From a checkpoint of a small transformer trained on Wikipedia.
Size: 10 layers, width 512, 8 heads of 64, MLP 704 SwiGLU.
MLP neurons of a small language model. Each row is named by its layer, matrix (down: output weights) and neuron, and shows model dimensions 0-169. Each number is 128 + 32 x the weight over its row's rms, rounded and kept within 0 to 255. Numbers have three digits each. A neuron's up and down rows have the sign that makes its largest values positive.
A block is one neuron, or neurons of one layer that tend to fire together. Before each block is what it responds to, as a language model described it from the Wikipedia text at the highest values.

Responds to: Line breaks and sentence-ending ". " spaces that close a sentence, paragraph or table row, notably after a table's |---| separator line or a row's final |.
L4.down4:084092142159120104104078166130146147116102059153080131111176134158131148105152093103123124223114140131126175110112114165124086146099162153100100164158127113081113143154214152004152106116085115181121158094070186091172163153127106120155128097119161110193174086099083128125129143125135131160155164099128125134134135150155143166119110102143163112135113105086105136092155119145112123126150129113083103135123163091118139117134103124161135144122175142129093126131099117131144085162152182132161115114089156179134122122
L4.down104:103131034157150112133134134131080132169140117123119129074155108118087105086177125123164128128155119100088142097145100180081161115144102141162106069122071128147147121146144146030132125120034149129110109089147059137148191124179135150153115161163127093149148176141112134130173152126118102074082169163205104180158075140118145092115130146118113163153162140138164140144136134151213132138154203164137127080115191124196088113105168104087158114098042124132103125097106091132143187156149134087116132113123118125119134109
L4.down216:095119118150136122114072131135108233150109125117174194111098128124098099079150122062140141144177143129111141132088127198131136061146113079142144146129116145152121154161186077000163148149077123091155162145094132108154108130176134139104142110182115107095073125131162096118147112093116152132107130175191100094177092162127130126191178086165083126096133141107164138121145139111190180118120128164140145116169153127201167137119116095102096136130144085073129145173101092125169152106103131168160129147108113174141057104
L4.down338:133121149154144167113175146171137124129153099123131118092123143134127118132119168093113166088156153127129117048114161132111123134138120071138137094126153139110123156123160134000139129113134220130064065135124116050098129158108119080141159113161116141143137152059094157088156143081147068136128136115065103116153091109160163145144155097169133055178120181113147132124127086128127141179149139130129119169119101124128076116114198135156110125108112113105150116133091065129113119136139122100092113188142182180100093086
L4.down497:121113140152149156113098139072089119166120064131098142131154098138096115114100115104204135102108145074146162105142114198123084098124144195141171124103114115115083146125162130030148101153112139119108157088136131084165108126124100071133139105129135153173142145127096126105131129107068123106080136111160106115169118126093166086097144112086148133159176110089138122099140092103149139178133171087121089155112148151147177183126067135171104082209106164144103069151134110143127079098117108078169113120102124168143051120
L4.down596:127114142178136095106057121112151097076137131151128109082127115131129089149105137115121099132121077133114074081196125159136125124096123161084137121129079109106110138162229159000144110119100166179129082124123152131244123147115125192127136137121082098119102101137119147159126148135152158151148111077158090112066116159110153164139124156097160095104132194099106136119162141141136140075071085116153153151141144157128155143157137153154124184167175150092141105096165189099113148124121159143141137100191168170111078120
L4.down600:122122145145148123105124098083110161147098114150110116131100111124090101154106117096162113114152119119089157126126119189148108085137142134093204104137067138119089095093192140000088140186110132151095155106114095116115150126061117145140109150154090148192147160095150097126086136113136164123155139147130114076165131168096129151132138116115127132121149205124136115123127110121175115136129172131146096137162130187073164139115142126164129140083100136113133113155125141100128120080113126092117055112124148173123059119
L4.down695:132093104097112116137131164115170227167119136108107148149176148141125178162146161125126142116134145137144136132119109096086100121204131109144157218080102137101121153080162136034142112115147166115058172138102061072066148093110143090124119171118137143163110104059145150093107119064165073169096119123158128117127072163119112125149111106044118153140116125147105137188114091106158103162138096123106107171053194126134120100094136098115155142128139149102166124132146116085074101130143142099078131087166135221203164159

Responds to: Line breaks after a finished sentence or table row, just before a new paragraph, "==" heading, list item or "|" table row, plus some sentence-ending ". ".
L3.down144:116117135143104123127122142105090169127124068135132155143102133133150140141177060129115116091134096106106096126134086140109057100148134158145151102073098200121135144137176083019094127127128158098129111076101115121094086095103131146157116117080147147141177152128089135126079173087095136186118124112158107120133119179118117132158118135143128147147145139135099164171137128108168163090153204131127131137138160146175125112118154132143143096129115115154139153111171133065114108128111139133104118143138122173129056152

Responds to: Fires on and or or joining two adjectives before a shared noun, e.g. national and international, human and murine, federal, state, or local.
L6.down28:151117166134120155188176109128154093112118087171179150107133126073161150116121106055147169107102109104128094071163117150122117136111106146113144155153161161107077101080095191202092174122133138078158168100168092117060120103093148122155063165156137139138106148128126162095144112114153112168102128113178142068113162145108081123094163121146132103150114183103140102113197121091088083156129085169133148123125082099084145148135140074128144155192118131159044165112114077094139153145121125084180119112057138159106122101
L6.down101:089115103114122152145204207132142108092163109137156158167134144145096067139087135144098160109161096124143116104118125134118051139149120096086155156148120104157141177058140116162117141125098080162141129160164123100129136123059133143173087065038085155123115146120110095132084127082052159094127117134163168063145189112130098171141138153183102144110132148098116127129138173115143075181110098090110113123149181120094147107114154156075141123122105178152156078124124137107106075089104182106144166099174098154066094159
L6.down245:095096122102105169185094114103158138144102101158106073187083171149134149081108106132073108162066172131181122128127152119196126160130096128160180127158147089149103122141177169149122188133126187158116102172146068160127118138161124140084139096140151107220073081067118128127140132079156125136153087093139128135109133115179100086133177062073090134146086063111131124147175175118119144093165081102106145216136133104082122152150061173112137178063138118080109089065117156153130110201107150117139127158181161129112160132
L6.down258:162108216110121124074086112120115126121109088101143142164165139112114187132131110095140113126143181170126090140092111111143131131154171137107081099070119177115126165167154085157091165154094124126166109101100148116134153177131167091157166156136096158096182133163119152053159127157175126168101106096094119152150128087127096138145132158119139148119129094189107122064155112104147131164120119130058144118124101094076179084150128096136151179113076127152121210138098092107121134120118138185093177102109118114097122150
L6.down384:171117166084176071140115151204175135157105087174166131139151118134072123159171087129125137155187149143124140121168165096092171161179138125105075092079122102137158116178127161112107111138154142117112172136125139141106152153138174145158144171153136101110085135105154142112141104113151082095149146160153078120163123047090054150122084138110123141138132108163078118096169116175118159154145158192157149157204116111082178121119075117209207101146092088139075137140098078129132174123170173134107112186135125167157139136
L6.down517:109136149107186151133165114117123123170111158138114169129133102149199107143169143146102125118133157143143140157199151093128102085155149125098194145163111114110075122149074113043099127114154127167187138094197136077174121083141156200199069105164090153112149098163116134073084075155096194169187119110102168128120124161150158145106126121136113136113121148111102140112095084201112063134062111143068166154107091092111133150188104109093170113059133141115138191148136165090122121065089136092139101127156080075106070076
L6.down521:160140125090114135151118133118098112104128098089104033130121110118109143138192161078098138075146127057155132164179105182081163133135182129161123117157129129175124154166161147137098163165076107149148155249146138126139121133141111153165119147159132139104106138107096123060133170111154127162149151145152166044138107126122093161124097074170132171118088118124119127195139091088140151190203110125124082052102108140102196140181076125124141072151158176101149166130165112165148143116130125108116161156125107083096139093
L6.down532:130213158146127135143165138166123103142092065153147093115137167155162158138132105137149124132098111115074121160147096152142081150116112145161130139133078095144133091179112115157166184166093138083161197199107119143119217086126114136141201124110122119163107159165140044132131122116128118098202119096096154127157107115124173098129100200105134121105152130089153156104130071164122085092125116139134098101090159172057134161128150162130153174151109088141071145094112115118101150154155110125134135180125111183100118129

Responds to: Conjunctions and range joiners such as and, or, /, to, – placed right after the first item of a pair, often numbers, dates or periods (18th and 19th, 2 to 23, and/or).
L4.down18:130153161144162109128135099129164139094118126084117082093124104107045147157099157045117197108123157154128135083131175122145139094106095173140199158146111124152122087112139113180107122190064123077141159111121139164124090138171142153106106136085091105132132089092114113178038102131177160066106105137160158132115102107077097158126076143140109144151209115142084117147118174154113135200148119140116150144096104159070111160128181163143099104088135128102068154119080174157139137152137114103161155132135147159161095151
L4.down103:133154088151096137192136106127126106163204124153092087172140161152060146122134128137100134157129092120090098099068155139075071212114171137128115150121123164131125104106157128073156167148110090149130122114142123138107129065104119168184093073114125164123150114159113116085114141152127157055163136104080177117126156085137105159166097167157080156129162164088086170164150183127228125111133104164162161117121102078151138151153121154116135063169149157067169117105077114117153092170122099121111097120107153139091111095
L4.down154:196085148143165108136120151140116133132173100134107127118114126140118137130147156114096127142156161099137154111146154179156111118110118167100186130093096150110120187134147163120135148130163132081142137156163101186123087127089157136124103109122116122079076156090084118093131114131113104136101158179136105142084131140144129053132105123132213093143102152107195115173170112132135130131172115130101089119076136118106108117162175132166067193077112092106125126110171129115152140175161161099134144158088164127138127117
L4.down209:099147074089111140150085119115161090106157139089164168143106143159172088095188171064156155188203109210142175081130181146144091152109151187094124091136110090150123144141048156163063144096075158097125167175136055112158168139123122146078099160148120115170142189116126121128166156179102129080111147178130136136090142177119138195045137114117132110175144094115115129163077109146167045110141187139098103139137111132119108091093189203127099167102137106088210071098190156173135127164130088113114141139121162038094174083
L4.down211:139108113172110131142115090169125144132143134069106090069156153175122094123186189134074145158076132121157125154115138128115157179161103116114081089194084138081115180171128117086131148111090147146140139138194158091136192093155173095140112166123070150158170078142134133146128184100106145130150169113144118121122100138152138155085181139120118125134131062134137130104118163163179128107048153148093165112080157113128151124128170166123181143116106160095141141126138067097133088126130177152110119140126157097105125153
L4.down251:126127141172111120134149147088173113122162114133129108120104225158114083179118151110128126119154157171112142085127116114128144225107138128196117097185175151119184141119106152225072141097129152107143135110134132125166100144109160148153074120173103156141111139130126128103116182124153142114134102162120115122109095105172159161173108146103206137130121220098143110137159058162094120160179124174068112110146125159107067127152118094118084149113130207132084071155131103197131099160120161141151130118130149105111101133
L4.down441:145117106217168117145084104109131104113100137192157136146131130132100130149094073161186145116109146068159199155114126132155115123054107153178141145109127156129163047156149097030110050126077113155133135136124132109134131165179177158136167164074117101123089148137088109128164098134127139146146156089151155125143103146065124142102146168146168125104168093088096115096131132169115115093123163063137117101164168131093141151131106157142155239077121116148126145109110098129177160131128153140186124061073147116111113120
L4.down607:099199096130044158102134127125130093116138117119175148177151148127133134139104155099099161148148125141145124126112164096125078098110171138167140167134149158115135208114171120045111108151076086110110166107146121129149152098112206138116144128096083129170144171079127147186130194076126108119104114142116164135082161127089087096137146119135080110186093136103134110094159130142132175022085097143147134162132132155097111138114108130191063072109128155116122145179053116126113159133132150164116142125127128222139141171

Responds to: Line breaks, paragraph breaks and sentence-ending spaces right after a finished line, e.g. after a table separator or row, a coordinates line, or a sentence's period.
L6.down71:178117124089067131135145135086124131100132133098183101082212104115137082101115130127146106187130131120125154124123160187174115101152164127082118115162137142194130116140118160000116138144123139134171125160082167060226145088094133107121130067175108106107132147112107115183121119139135136151093093148144143135151105143097166164103145126197107146102109196106140136165166148101179084114121117114180137134143197134130145144143102089127150127143079100113113078071125126120182118129118110084159113136084087103106083139
L6.down93:110111143128128142159133114119086124104104099154150083145111098104111111112151186148120108126143162135112169134155134193146136073148102105120104117119081104111171121150218162000160099082145177130084121170136115121110098100117135131127132130110111124198181155134114127108153113191109111114133111149151089126157141142075101141144094164138134144161110223124124123128142110141161087122175157113180149137136112178126111145150157143134113099124119131128115156116186164110139126112140109116110134155137131173140147114
L6.down319:142104129155102112118196166093102061112134150125109105153124124119123152124067104137130145165087135136118104079140137133140133119080119148148084113174112122129132169188255137000171109177128135142130127159108186150109078143115112086136108109122145121154122113137100168137133118159114121153126107122131129131128162105149112139153154104051106116124150158114159144126171081130166133183132099142133167122114106119141113143174118131144130116045095116133116180116130121101148098147114140126133133143152110096151152125
L6.down328:154119109173168161080157139079147088137081107129149083153104122128126177154091082107135126134080095117111125117092139146114132141150096124135117129076122165190152125115190113000130156124105153118158127170139111168165124152126122097142092137103126154123136173107071160208083139141097108157098149130141172168117066108120105138123120146181114118081140128094199146130121146154118103148134108118136191170180087135043119178137143179184142172115151134100192136103022074134126136091101145152139128126134132088111155118
L6.down373:110128143116130123080084125092112165117108112143137125128119110123134141143117114113122108149166154145144120123113116158154118123112145117140163152117093135101167132138212121000155159158124154103125121138108122096122140134105162140100144145104135129143156131137076055129163136113110116141154130110141065136160141148128106129160133124097126145131140170145094130134142061145169124149115139108154154140109113128105187177156152108118146129114113122149143115112159154115098114114129112127123105111141145213174104119
L6.down378:108139127161137096154186125152106182144141121128151088190132128174147083137175173134112151137154096155115129137108164181130143068120122105117131152131085118068149108088210168000140119150120141176077126150139141093077131122115136131112156126148131129120132096075135108133092150058133113132120096188162119145127131113105108157186133124176136161148123130136134095156138062096183160131203199087142119116123112139096101121117164134142142122081103154080140100090091098188164183147073078079108135080131121168123107107
L6.down555:099115134166099097119131140116125123171120098126131080160136132128148123112147102128150104051096117139125105144130123152124100137131140123123111091119120109131109104159146151000072120103123128090093158127080118143142053125164112158077101091132149102141131154077163083132105131157088162126146151149129124101179133162128158090089137118124119139097181175132153114129095095146178148140077168128135124130070151124089104146139152103135134135052120111056146136113144108168104148127123106160119133142117125126134091141
L6.down667:145091095131137107106156122146114132106176162090145115118148158116109158182138121184109087080132118130129100118128105185172126114177142114088085147151086121149114079143104172037067111135110144145070138081170084114142156071166110125080146120144139115079108130104100125105089125141138124145185146122139127127137171160145149129133149122101126127083104156132086143133138096143157089152173146137111145055126087131134159187096167068089173128160118150128128103110126116121179141162176124146169107097147136123169117151

Responds to: Fires on and, or, &, or a slash that links two parallel adjectives or verbs sharing one head, e.g. local and federal, written and produced, truth or falsity.
L3.down169:125165157095186170133108140127157108156103084114089183084136172151126090193109156100111150085165122144149140134094189087106097124123089142087099158074094107088138190144172177145119050132169147161138155149102067160142170116070116078141128164104144146119120104148149134069171234070151120109104140132088109122163143149099121131147171129114116116111125127113144141105113148134170128164118078125129125145079113101128135138152106110160124166147092094087200159101084113146134079135163113149175136132094125149097146065